Weights of a small transformer language model: no biases in attention or MLP, a variant of Muon for these matrices.
MLP neurons of a small language model. Each row is named by its layer, matrix (gate and up: input weights) and neuron, and shows model dimensions 80-175. Each number is 500 + 50 x the weight over its row's rms, rounded and kept within 0 to 999. Numbers have three digits each. A neuron's up and down rows have the sign that makes its largest values positive.
After each neuron's rows, "fires on" lists the tokens most often at its 100 highest values on Wikipedia text that the model never trained on.

L6.gate16:454497424479495515483443454454616530483510484525577505474462427502527553591558495516491540548541549554450584419539477519515518562524436502444480519531658509496472511490444505471569622460412447568436507473436456480457553485455443456460465531523505434469439567466484581460559524460461480457
L6.up16:552478440448574535442583611513529490492550509424453475421447571529532544557553573508446474489541569444489562395503614565509599515444526553380536496510541464499504548451469485590507540517504562494385483477445526539517524547559554483529448451538499557542504442491471475378466566384500433519
fires on: "w", "aw", "ev", "ow", "ew", "im"

L6.gate163:496469519582523467533592473526526566446558461499566517505477644468509478491433521460430489495458519495442513486519488610445372576538412426530468609532492520533470485461482532614518408498532492501497478458487438555535519424437573481465477572438537404489498474593531475566478518511468534465
L6.up163:534560471557473445526519503530521490548506507597478580476554619512398527517478515534432557486433476511506593498512403510475483533519395527476407479466574551585468538551524388356562482518543508567574467473467494504565516419563528451472525452409511439486447521442550461502530540526487435518
fires on: "ed", "oun", "and", "er"

L5.gate129:525446480568546580534552635467465466467526540538524559552552535505466455438516631438524462439508461542526671442515454497522520432433485530488580533475497558517510536561405474484517437458473502492450593621484433521440464553497573475453489475485475540541557504516483518472537486541526544612
L5.up129:447478464555517422627465532457494435570521483478494630440480467491457465481479475410501590458506428548509521478512528524510401505419578436489507473531498455547521352520467454466529467419489493477455529534517504449496423509483487499580452435541480597546484486529548534550532541516407459601
fires on: "f", "in ", "t ", "i", "y ", "e "

L11.gate111:522455495463488545427469535412556533541516436516482566466442547309472492485505519564488512522506484498467489591600406572603534530510534557561510524552502570487482558388468498433480542466505542451462513514515381591439574538548523487494535524460429544492485391478515494554579522504487529483
L11.up111:471494489434478500585564421444516538576470525520539529441546552487467519509437470533460491508460551532547480538417520510504473430433505519453544533443539563464534507452530499450477418541397604566584460566452444484461427503570358458482412494374369516603502447529497492551543446537497532511
fires on: "a", "ad", "al", "o", "it", "re"

L2.gate64:448430437507486550498510493478474550586590490480464460467453481494459470436478414550480471459417504498473515492495515497565493516574490507641516518583517502428465516646480528538484514563483461498509418531529538435535503411481542524520516552531429532430512512451471439490560507481450538445
L2.up64:489507448516513510487549525448546565464454585563536525537518498561486451459477491412410542473449538505391457506510499568578527522529541528484577632476511543456499471584569472496449523578568514512578491515518510514532503458489503485493524517458380474426525482434550561619572538533480451481
fires on: "im", "am", "ain", "op", "ud"

L2.gate113:460513511567520553462496533554510439531508492556516516454531498478550489575425409527555589522420548548559510528503554464453466551533379549534512471524511458529513489496502553555487542571478474519504394517555577515578438449520452464491523558429492550617548432537577425555559482426420454449
L2.up113:449518520584506572489478500519395529503433515509571541404472413459501468479367493600560624496543486606541530569518530482475499472493423436558424523636560449536451419404518461520438477605488490470564489522517474521532467471495501402528481468525530491460523447514532511471478512514466469504
fires on: "Mar", "it"

L5.gate188:523403534503453493509566483460577511433468478529510544404451526491518480527547608432634524466527514511422422442519513506479490563439525487589522513430567396583477490481591473530585505556504495517463500532541515559479500500535493477549586458502528456444481573571405480528492507512502490467
L5.up188:452446428530511514489517534502537500550549555599491461412474526488464559462469493487561478450500511485550513501554572554604529577570454376487435492438591451460379553460477504503548459505581481551453489522449558505472504446503510479442439488480456426544454498488483481473576540483479497603
fires on: "p", "ec", "ul", "er", "oun", "ou"

L7.gate151:480372542471384460472583500414538495547482577510516451484411510483514514531630564385462492608540496428485467564529554517429492573504467528441505574495509513572461516563500523493573445487522458496446543502518450503454625436451555497484509498614504477489529520612482559500536528452562537489
L7.up151:570565528499455509457528484516432469591546542499524447501467443606472427560448475504361466584539462487539612544431455532401448509519493567545472442426480455492451403455493450469423436513456468549505442489481525411519497534484467536388585513503482592539471402562535499529520547492462549538
fires on: ", ", "ar", "), "

L11.gate57:517500466460440516475504576514545423484454536470524549487484500509538641467509473517485527550505477441469544496450519537513406586479534506513514469507449564558501553491512506493590525508515543527391533531425530468544530546525466547560424584385546527489574526459483493536492505437545469592
L11.up57:510573444534500450486480524496450480484480535524586482569581584518524587437538437560511431461433415445531466435553573556444522570489551471499571550506492569561469502509584525500559513522498499484472533548478477506559435445494499498463452506481446323574463517473456535579481446535500512608
fires on: "f", "os", "or", "ou", "on ", "o"

L2.gate185:410495461444482496534465536441522562554565470492508516468458430485451541431410519469534553485473560633508470470539535532430479508493510444486582593487514540540568433554461456459451564529450454481520537463615549430481548587481472511654529409452447501506493548469506493558535512506508483538
L2.up185:452564538526549620444489595476465513536590559466490511464410396481513479526543508492462554538411502501553426596481510515536495494616485562356521557472559471482488584507462646461476492479585529538540515505545534484486583483460497504500510536458505566410470434530498490511577538481562421536
fires on: "im", "ear", "am", "our", "ak"

L5.gate63:416471423537585422578526538485530470583490425480540504543459544505496418406468536493512560599439466508522547476489416464496507523488459501576563531510591498540539400504537529622374408537533561535430512502454443527472533513410458637532475509487490543551548442518520497582500447463576581514
L5.up63:481477520446554488463521481548458475449554478513429463419382473583454475495434524474503440547465462464558502548576492479550534495585487488535594516465613487534454603459492407507459519487550446529457445548533526570545461573409470564502480499478437397535589430460432573554519555500619493539
fires on: "i", "t", "y", "er"

L2.gate61:566521532486568556546567512559441443566483460494477462525561481455484606518526471465574541459477506571443655496401445542394438516457573492503519494504414502499450591560461488633480649464497531481511506421521479461486642435517546489514536491497570464474487486446473498438578537532570552484
L2.up61:542410551498479529421514457555528591524469525527535438483524421547455532472577410573439495533502441486566573503608546559447614531513560465469431422511494533492454568517558410462443487505493504505463522479403448455508576548525479465466468458536611576578465397481483478483505553502636579485
fires on: "pro"

L10.gate16:461470496472592447437562405532451465530540601535517539411542497389520463501490536540503508550499467455514497506449457496518446467410570546491455567498527467521410548511409442538456576491586451440548581480501530471437424596494421573554466534521475496432497566451563437452442565564538521499
L10.up16:519513559493510515554521482518538541414555487494553506516510431445496479483498508482549434505490517517417487467468532424527383609478528516526574438495550516479451544480510415459530436521591515460441540489578594459445450502505563606526554557552560556435487626554495465526465524532534518434
fires on: "c", "res", "ti", "e", "end", "d"

L10.gate153:453527455471507473439571459430452491545491490478531468441456520425480402447617640544555438513528421525531440556563491469515476483484482494464482488607527505486475488541400476434501445502512493513443569621495513603527547500422552477512400463469551484570562512494525432499560520466543535540
L10.up153:539500426454469509407533479458510521442430538557542411496441528567459453454431581498651441433461461458423522639542431566479573558557404469466491482561536482506447428551533483523522476590477380432514444543415480583516544497514450446483480535458555495477460556515466546459483480481490520471
fires on: "n", "ent", "g", "st", "ag", "es"

L6.gate150:510435375456457548499514502541576494516446490454561477446464512493597448441476530577501484447450376465583512422517525464452438453487468580530489593428478468573468472539553526471512412525597553520524560475506436418517489501470462505553533421529563472486481463534390541453485484481557601473
L6.up150:509548468456502503493459517512548515525592457545486508577465500514512481444439535549598460512442594540542501393572470490488469476418469502466454459505436468552515490477516470527563426427505555377516555537438613549545474567420553485543475472478506500454529528567560482519572497514533518479
fires on: "en", "or", "ear", "i"

L6.gate147:379593536462445440545489539430592549601496530528575492500442450608497537491541500533465507563524498455595471524574494461563486497542524539483499568415532452500497537498518416616507466477486580505461511578516436527533586493507448535473510551504453535480498439482588487519550430489498600524
L6.up147:503537486472540518536433492590520542555521499490482534560473588535470432496567668554564504529520513416518405557465555415382451498491424534394584510429532423457563537490550461454527493480457493506460599558353528472465465472410568494448491506514543491451500566513548613498482534586538491470
fires on: " ", "p", "an", "l"

L6.gate90:495472506501467489519551393395515610460509488542498438524492479483496578560573599526495501492521468464514561527418575532490453479559460458415495432491451570490485494499512520472474512538572514421472492417525418528466538541506441481477410421449465453433511419519492544528511567363493585606
L6.up90:615502487528528520481518495495410503562506517514626533490532443519430504531456515527521521479535414448517497565495523509547509517570405585500528480533567527504564579571504558566444384525505492434528525465520509454471428453568432557520540543492542386660576462481462537509573485488467527483
fires on: "o", "ri", "ar", "of", "et"

L7.gate138:511504512516506519550529621532543419569463584451499522470490477477502483537454466592436461436493518512550563466526486547441455514541387455455517502479502534511466569510514537420515506483527558459465435457511462461545425510510576551520510548535415434474483441451494561599569436422545572468
L7.up138:495530457546517444496476459564485462528487422513487556482533441486496457431420568543539492482461520489530582475547459569536471451562449567448475578502530525465517460422495575390554502496458470500515482481551462543476475514414486488379515480447540453574554455494418504519497562462576490435
fires on: "n", "k", "er", "il", "ic", "ed"

L5.gate130:556544495512456461463587573496422493446436513563461449473573515535413521584626454469513469519486492585529537532534494465445492519444490475501471507461462360462363464513423491489425526513468511519462489556504528457449570474476478544468455436440509548470366512544452545489429458452398559504
L5.up130:514407463531538442593468478448513444438537409530527503509473542435467401490449450466458472449406489418458534456615628475513411556519537470508536498491532499478507510528518515525470487531543516511575512423471488503509495606473420506509341627429496485512485500453489394477393491407477483527
fires on: "e", " ", "at", "t", ": ", "is"

L7.gate186:401476523528536451560570491525466510489531445467492556606565428469507515435438598523480456551571551518447549423419465518430511481448564537471502530496511491447486494530480389527471548534564525587517521548531491484469522547518499425551457590401520479532535438527546388468486536456478474498
L7.up186:439418469534511526423479523447477527507499546493475467530519501439547421441567488493497411579547436465517489436494512556455423528483580490478470420537555572540466480528456512495435515537601479429500439544428512357449483472460471484545477475563498509546502513572486414517418516537455542492
fires on: "us", "pro", "ear", "f", "of", "ar"

L10.gate155:463455511447434485529527466544470457496547487573511574470442604542498509513490548474396441507498474461495420476538469552521437418595516499468496473573574485546432411635493460586510524381473510543443455480516482446418509493583615443423521515485610498505543472526436479559517429462490480484
L10.up155:539499559411492549515549476424494455448548489478533541459486496519519517475543513513481564590540561447505457569548471516525508557455480476513451468638566582452589581515449591535464483410553530590487526452526523440438471554556593558510424458552539546478457455432431447430421512485541482577
fires on: "k", "d", "m", "l", "th"

L10.gate129:506582530385454444465562443442502479428477467519518584525514462520556453457387610500549511564472493528521569471566457537485448544451484577531481563488445486484494536584468481427458453438500458558523506494422522442494587468571479524547486471508485490428442489588364481565548459497519527467
L10.up129:457452472466473513479606534435516381537595494525552546488455453449481408500545548504473448480441551536546500464444459449557449512547445548622516546497488568514525516427443466424442561473503441520558514533473433551562609540554544394472487500551499557500610494612554503530564489539530472435
fires on: "li", "ic", "c", "ri", "al", "tic"

L6.gate95:526575521507440581502528582509568526522476518454553451454580477479519608501540435480442582503553551491366506494436487451556482524505453469541472550538585463524481488597482476452494457481562518538578523552480434499523501516463520384439563588503412463525475475488521508649504502537501484475
L6.up95:445483403533522538536479556464467384556486542482555509498470445454454584513456530514439422533444450459546460510552530548556429517493499489501509481491508537586529511450503521550570505489482522552455477454431455566495496525512473483569524570551501440582500502489494520520470481558399550475
fires on: "or", "f", "n", "ov", "er", "e"

L5.gate145:491488486457463500493477536469491524478511436482518503545478455510506469526609429466493470523487511490559457391484441494487373480455585584468447524460538494457519583460553427558514559396508468479488477517569460466508531564584510473471535575497461491533389495617544515522445556467595543602
L5.up145:541440544501501537563499470537439492481589532578478599407526508533607359564550564522566478567474507500546431613506531515499515513471436442550489523520494458476484487485553519462570453427509509574501446495480561475510476473503566492447495508530521415508386489515589476446496490536491515535
fires on: "l", "a", "ar", "le", "d", "ov"

L4.gate90:447480488607511487473465551504612556482559495568500559514469469459518587453512452512508492619474482484543428570457556486419500527480502509500504521494434419475501444571474417398525561484521504553578502518574529495477477498540480403422495470520480436438426426446489547582431498482541462453
L4.up90:411567492427513482456442477539567533487437525490504487592537491496529529611465493518580590534451578510463511464560475467500450486521486517593499556460542408472481468457466552501550543500479546596420398418538487510544500508486573500517640543512507533522455537537347517503533600482557499550
fires on: "e", "an", "the", "it", "tic", "n"

L11.gate157:527504602544519441513526509531516442473428559458462534480536451580657518510564482515442482544511604533499451451526500505446487498380498501517491480461462499513532546499463430501561499459595472530399514616489488546590512485457542457447495494500512566483553449540494525474587466488435496399
L11.up157:579511486474594429401532488466493501523432484487599518513501509535542533463504486502487474509453472491510503447531469527448510491529440500520439370530467439521497444559480496610483505497507439443486511489604424500489539641464538481563481499437521479518526491425474384531548461575498517558
fires on: "cl", "b", "'", "d", "I", "ou"

L7.gate21:481475577440387537583509479510503496460481514457538539481500458535422507438451541342519450509495506495607483570462441466503485514513469508589559464470499579531440547447440500454494465507454412507494459505497520413488529543436530425504528477513483471571497502544522415438426448518531508553
L7.up21:462515528547515493548587460467543494531613556494489542544502470486568515525539560529463349407469507523554556559499509369519416452502497541522530419436494516528504494530513526393446542483460514571478542505512551485527401526522523525484561404542465404556435480502552531549570395570452515573
fires on: "e", "g", "f", "i", "n", "id"

L11.gate38:489493444524332437448551523447538481500578554435596411485471558485543510522541390446510479472499474506491472479450463496574478543541457569521541514469573513451515524623441499472495494482404489467543622571461511516495508542577499577475462548514484449437519415529432551551492473524516517438
L11.up38:534522433441444416536623510538567444494547555450451550540395498524426459489509505457464567474407484556462495550470415434504397511474479515525458524573466558549506513606519541577497456451489433454471482552572533465486514516513505450478543504435610505445488596490524446529420412531491506406
fires on: "wh", "u", "am", "ab", "b", "n"

L4.gate64:519438449476482539506526502447486480524450498548518503484524462434384505434464554456469491528506455500503504532479550453429396448611497439554427535520502535562565487502475523470551387567543459477460490519498548522477478497521483524467449507419472417576539499554554493508489452474434459480
L4.up64:561527474402444574566555512504547413485485550614579477444497474523497429557507560555432441423442477457465539528457486510477419473610519453503458485515517560480516574505450496385423604502606486551533491513531479531529484484515464535553531444461551548528442462529482556474487454540512484510
fires on: "ic", "er", "oun", "le", "ed"

L11.gate63:461588571597523485534445546514458507544623457455499505466457537495503515510472530463467522496449491509449458511564503400482493393509575458419442459502490556566576467513511415531523494525496480480457519583515502551420439525420455501475530426533520485502484417544563496600447596499541497491
L11.up63:514496444461508467427501502501568497458421434502447556440474510557538533546489551506518441523468522553400467583495513442522495526566466473513465462466508471519533499477473513543576499535417483516523431489496431496478467560384512575487495548601447488552421412536497525564411511448524408491
fires on: "t", "op", "it", "all", "n", "er"

L10.gate48:511432476527530602519457500486506562510521573573509498498565501571410482568534482397409488491484467477513431557418466531512473437531474434395446494521451508466388478580458493483584464496460492484486438633516519514475486454571543593489580545487443621436503514445571478528516498528502516586
L10.up48:492533509444486475457454424544553436545614536427529553531495471560575456524428447459479436500513447501650531455518483550489480556498505465393446446409556505562522451489440515507470515509480504450445483429475473598557501515478478533435496545476383486484603464459551526579467433486518545538
fires on: "b", "B", "r"

L5.gate53:591552452461482452439494488441461465444466477485505497504492520527507577562461539500526422549583487583451566456483473476499505463467528551513450489468600563458538515492507538433578519441376553505457488546507446493568603504523511459474428472474560462471506537576466545509528454538538595512
L5.up53:406472440512556443495517509552487486506460524455608516467461431453440524558534553489546545398594528410449522492399464516445534448450503584569521427508590569377453391428462526451521491492547492574495501490561541421507473459537466379496512484516509512500477458545371532426416501481498482428
fires on: "li", "tic", "ev", "ic", "m"

L10.gate3:486491596447495519517509467554572494463399472486496515407490514480533467494510479441557497488478467478435455568547415528459387474513472506488485463534450462506484455486432423470571508455590439460507518505517497495401513503425496523552503540475562534428540602516553544536503477476381466380
L10.up3:476575540524484525549528549510597434551479539534588485415472473476546561498482560509501465565494463480513475426516518539491526468516515565549496470478470407561489508506626568565506526444558578464472519521438521524520521528475590487577469548490472521544471442404447385351486468506451530467
fires on: "'", "es", "ou", "f"

L7.gate179:448483399457448575492539510463522617565497436490500451463517392550580519503519510471494522504564496504453446618459466418489479417496547447588475496510541517422471455529489410493443570657546392493433405614403495491462480551452531441485474471498500460421504397518461423549532506538525538518
L7.up179:498491412514495472457534567492514473517451535508600492543565535484497507539533607448442501637498500504474459467575413420568417565494478510464440468563480490551478471444506531452457478607510582536575474536596455502578525525484488449436558502633603538525500550472524494593475428515563433536
fires on: "n", "al", "d", "er", "y", "ers"

L11.gate178:500426465499414461532522428582520531459433448500497417476506522535439449521518499555502501489566475522418517558617428540507491469462459464491433464419525508490304411608468466453439475518487425609411515528457487469517509502457575453499440421456425473454540453544519508532539484489512485496
L11.up178:538503589487452454436482489530413451495469538459474454533503519542541494494448482447518503528475520536516535472552612500514559450520467440456499499503489469462471366535557484560511464461372444584411522439603475586552479570461533449530539516525425571497471497484613585475458484500528492434
fires on: "st", "it", "u", "c", "g"

L10.gate45:502446524533518470408539598582420480450565557509526528361484471426501462598571343476588547541469478461600588522549447468512597523546510510507473446537574463576477472379513472488563474458443504557486565490438466469484479506475426525505465460479439514492500495524499576515480466417536434522
L10.up45:473467483499485433568479456549471497480501551565456575487524510480464472558443526499502474481561505577503450526439496473546552498542535499464633421494531546526554602501494418448460484522497508608493466505480479557615476582591521504459572382497614561519415429488486399580540465488392523511
fires on: "rec", "c", "ec", "F"

L7.gate137:430576551570522495544483473517536579593512528499514498516616495530545487517515445474416465519466603580573522491536564534544474556505540424463607549496452501581394568548511464527525455515481436473512443646471525462478407430407481489476534469567580537476555397569438584465492551523551505454
L7.up137:496497579477524464572498452543471418532488620429458491504456483490496452544476454480543503480499511468448431520562422524475441493455395451457593572412541488559586442439615496584421555519545520448541528531448588477411479500447616584488411517525543492531523524493419521464462453489592540690
fires on: "or", "k", "an", "l"

L6.gate48:499551525579481482469543468504487623409504431453486537500437528482450439428524518576511518515456482496499594540477437483426474416530504453324564450439494425517463461510442488459508471524417528493429481527487437520495405584607469457562547539435521575476487485462507410613506467495463469475
L6.up48:476501483454570487562473481458504472465484478447544534463476416494479432550522456452465438591539451547505501501498484418520489459514499448600421478431498556529532518505611544460404542495528509524514420485593554536583395563549507569524422480543486503512501480465521549536514444598587524529
fires on: "s", "st", "j", "r", "i"

L2.gate12:491441555494567577541468493447542520473438558514487532509586526395593545535429518509440510537448480454543493482501480554613450494554582432421487499460561543538495487455505426563525486491581535528569543546491552439579483533528575479481602541465565530439461423518474508479545515512553516405
L2.up12:435483438402463513466629505463561494540412611443469400421527490414550516451494549590429564541532469538547550520560504550538489570504456430432496547488513459622518481442529443542477441467528566440438582491562490456443475492406466475432558517588497481442536510441547512410562468511474547434
fires on: "An", "pr", "ug"

L4.gate2:556492484415404524609530573554479534412483557454434443548557513506544504518428455513433550455520402485562551538374509425497581547485580450542515630448472590550424494507461495449445581431490485560448499451545515510509415501519523628504457500544527492439486606592521507516520532560524496528
L4.up2:512541450533405537479566431458451532558463553534458422467519482547565539521513511541470548507593528452482495494480473484476481522451436556481445609544511417456547506529527499601445481533509518481519496447496510531549441432424467604531565521544555501484463471432472460465551473592522493512
fires on: "un", "ex", "ug", "os", "a", "in"

L10.gate11:442468532546484524487549457441491444536522474446467481582461437490520533531507580471522525454497478512487495490555449478441484446535445605463502492563456587455525385479525490551581442446424463462399617561520560436535489480508512528442462534503567584453488480504549621549453593495563491483
L10.up11:535538499518441492583531616520498462522558421511490609575505516479566471458479572561583414499445475496539556433531475484457591530551463469388559496529509488549449480461498521466408535472461414487495460501552547488573551484467479496447498533548550507403495484462495516571557522459529501556
fires on: "v", "w", "on", "p", "ev"

L11.gate41:487473515453518458421578511524471508407580440523472585566515507463465481509558483410550453470455546495596508499490405551540466449475540476559470509475520518585547529523436505557470540505548471515526520435503496540537531599575536470493497455537494420457449448576525602515485469501426560564
L11.up41:566436474444491423504551491549528564471540586449540530558468558446513490374499478464524476524509480469595448612525474469429458534449514426537485511663588554436537438407366443506440460510593410513569486599485458541538422451514456530547477519464377585462469482458454501502493556499446551470
fires on: "in", "ak", "d", "ab", "od"

L5.gate8:376496460487510491391509468474479511495505505542470432488540498518520482491520427468435428521446429559501530390520566497522538551498479481494496533575545460500484486530539421513582502454512519559438532503435543484510533374495504506360423441480486485443569424555514644405491572446467513534
L5.up8:505561478483500533507447511530449580594553475419566498496475497509504412472515471456422526426467414517504581460501500550540484556501575575476498519483650476522564524549479424449479619468527453458453534472470561474532529514444458389480473447561627515573571506448539480515545417465387485503
fires on: "w", "aw", "or", "b"

L10.gate110:572475492511608520511489561373524501582554561517502556597548558525448456468449487513477539518596505545527442449492476472478496487469482527542501499424558504562603480475491554545655568591564487509514554489494487513575459491439474480546543507431475523448433562556475501539418566449504523406
L10.up110:555428474447519564480523515496458473497486513533512587459564473570465468457523504506531440490421444458489477519483545593533452469449447559441513492603528516481536507497431495563460448495457482471510504499455507490496432436570459510461439509468444476388484475587408452439578459438533529567
fires on: "o", "iv", "ak", "d", "b", "v"

L4.gate136:473500528599549444497494494407576453484609428507521510513524592378536536402496446571508483528434469488555424415500515441485499487480499454415521545460490464574377476577470534479594398566539463507461431618584517470617495583498467525535482586456504500527494444524495609515476568490479513391
L4.up136:457470445504425447503491512513534436476421533429532444531508450411520501508465473569486483504521501431523555573460561456495426471569479500486512598505476447502507480547537495534405493478441447431404496421412455479514555424430584518513434504450550457585473507497523582535579513546467468405
fires on: "b", "e", "it", "ri", "n"

L10.gate98:511587628533551439505458521494458484484522458493509482409526462507527505530495441463485469482543627473469468562429394443506447431445553494469597559514564403506528525490417541511463588487510500470456491446484527623617540493501455484532485515424456571587485462496554581554519414466387477425
L10.up98:442484504651511534511539478509409518381496433545438507432515453424495518629505496522516563522458485490586490518479480506500547525537533416421490440429520521558603517558506468505455555475499547545551493412506508534491432512507581512413484514457554503560477475447483464567470491486553539581
fires on: "f", "o", "j", "e", "Mar", "a"

L10.gate85:486464641471508472570518478486476516417486465488474514452434490522508573532481536425548474501517495574507474577469533466521466426571546569571502557569448442533403555477504555465557518480457473580525481540461496467620439418484481473507492476550504533452537476398421416463506443528430535481
L10.up85:508484570526504587527576569486549498516489477446488469481481485523418483503468496533498574460545487449465522562565503505619457493500511492520466440545432404454520620511508514480516596495435546566437448531556499452440556482568465542464391430414518551436543567466561487469499480531501559526
fires on: "at", "'", "ou", "ti", "u", "di"

L6.gate24:447436587513492426452458504510551562554516468497496529417428443523484512486597522461485475457592580556559502408501480548546570478624456444578491453481470590488377534514561406491565523415505492597535580530463481471490509497544486452411497545526471568465550513461576572578548536520569619579
L6.up24:591477413458480510493528547532499556570501376516458544601444546538559512489407478592502468543540448497521548523603579503514524492563502478543430558476495528542453550469570559522503453522425495515435461572447525529555589452422488541547433644482524537468494489481534505460434486444520560563
fires on: "v", "st", "p", "i", "b", "d"

L4.gate55:457402426469459448414502523467492474432507487450606483535556509473466555503507565560468494512458492467495414519487532481498396405441528559453557505480437543426367585544520498470585539425481538499518496580587520424544529495471545561473558478534480465482484432518444455490499536564511481552
L4.up55:445457519550381509494513498471495443445503473531612594530508571548453495511470518505478436391547532453457524468514583412590487430453513488450450509491526472539424463502538494456472440477549505520464492491465503520439523539432477518473506569487620452484484550498485583523484604410607455509
fires on: "om", "x", "p"

L10.gate35:477517445554418420532473566496430556432556469487636447562475576534508423507456538480420533520417481557484521495475512479531536462564446627426474515431493436468506540562334479560438557487544570510504536581509517478492490453477564505465453537543429514452551469503456398487452459539552532535
L10.up35:454451444539411438438497554461570493471472398451490477492565494426416512481412441416539425544481419515507474509560434489578465416482501548532533488419501477484560504575546402518537534503593476490521494492552437499453532557574464623512465484452468446482547573453518461513528502512481395522
fires on: "h", "ay", "c", "t", "y", "at"

L2.gate136:496481475489497580419565521495461632473397596504521492529511503427494532465478462474480542569555482435511490526558503544549429548524545382472476440511448517511475526454519492523426486471504500511516457483519443485485509524477540503552527377481557558499542463447448467546526504438364385468
L2.up136:550542453525377473476428457507386479503541444522526484560496520526553428609541461507471524442413454451468512533499482513521539460521521494639497473456452486509501375603430449496437573420487520537556567513429482485502536562507502563444437462593429600549507492515460532369439546459457512434
fires on: "at", "at "

L7.gate129:532485545439490466495571581436483470605457475533515545502495428504474437514571379539563496490576512564472466570432521481489526408620477569543590521495573450519483480582468497503479660493558540585521518520496559446478499445530493496497542445596402563470483522611524517568483513512515563530
L7.up129:519414449504477507514577479489498509471478463600547543495502512540604607511566536445550456377520472388550565471502488461583554476590550460491483451557460492555510463456598402530504477537409473534489507528496475570437524563489444524461464531502482589423421601491532417471543495478583570527
fires on: "op", "ev", "v", "ov", "p", "om"

L4.gate135:597561594549454548463518523515542535482488537417525566537531476531442437505496487561409567502443514560532466507472535532481525455538424529509484501462481578483515503454408496442599506464538506530519547537406550482540417490443621460571523569554463477470552537518543464611505542522501494395
L4.up135:632474435541424516488459497494510535515517529549481479462486551515526474475512542576453449519420477499548595456578458574484532495513471447565521506482549614460489474471352525434533550444541515499413468543546452480490473483521460456520459495485421518478529610500539491452515597573501424637
fires on: "| ", "il", "k", "ow"

L2.gate45:482527567531553567517645491523536547461588566473553495561551495477501449499567495434435491428508526492528575473502464468548557492444516481538509564421577541445411474489514458507449521586570529522527436581431417587431453494470500487472415568468564438410488453495439446416488470526510480502
L2.up45:496484429505475507516558451569444552438565451468470526383632503486503466508487597548492449503486451469396541527550513443470520462540523526452429555542477553431579477474566566483449574526473517493528550474538434645499561476497488534430555482491490451546501516405506442503490548456509517448
fires on: "i", "n", "a", "t", "ro"

L5.gate174:562516560620591452539486518407553568565499470445419568529442535463480375487487494479549539514452414464511453602519519473528531506459544539546483553540512595536460548529444509479398453626480523410459454503452495511461549475481495459535478468430465538445525577547495545449538466496445511488
L5.up174:524555482353563570522494454467437537604406465445504456541484476537474536523546519474541531392494444500431485507474503570520522517457596470478605500479473443452512532437494464528438547571547530505518467459466494415468596491480464482529580492593486542513504447500477514592466494542524498514
fires on: "an", "un", "of ", "al", "o"

L6.gate142:459495464445521551398481510524482459568512545459537524515490564432560501524491476506491489520523491562393517467503545529486500506431523477503585541487538527421476477571462550518493460524397496476503455541512386522521530487446404543530551521556544539560494455535436613519396398425499574437
L6.up142:516456532439530476514523570554526465557452531507497585560456562413484452435475479479494418434518487492526567579510535467487482528447472466525518508538611538508435536456441485534400523526462448472549499519537446531491427538508490449415423539535524487439532542619445572471514501435490440524
fires on: "ing", "e", "g", "is", "ers", "on"

L7.gate108:509461557486534428508523492537525451600412487530463548544495522426525502378520550502498385524490550507553457537558390457506558558489503623499499515405465532503533434490431503481578562472619495557539569503500480573574591518384522424568454437463572507488452420482484526527483500478496523475
L7.up108:382505513424424471441497490504495427495535535587436421509549440427567524473550573530589554376455440479487488525531590525526578494528502430511533523482493516516524524526426464534480506527520483530442535516536496476464560542474516565530540533545535428358531570505450524582360581464481535462
fires on: "res", "es", "le", "ent"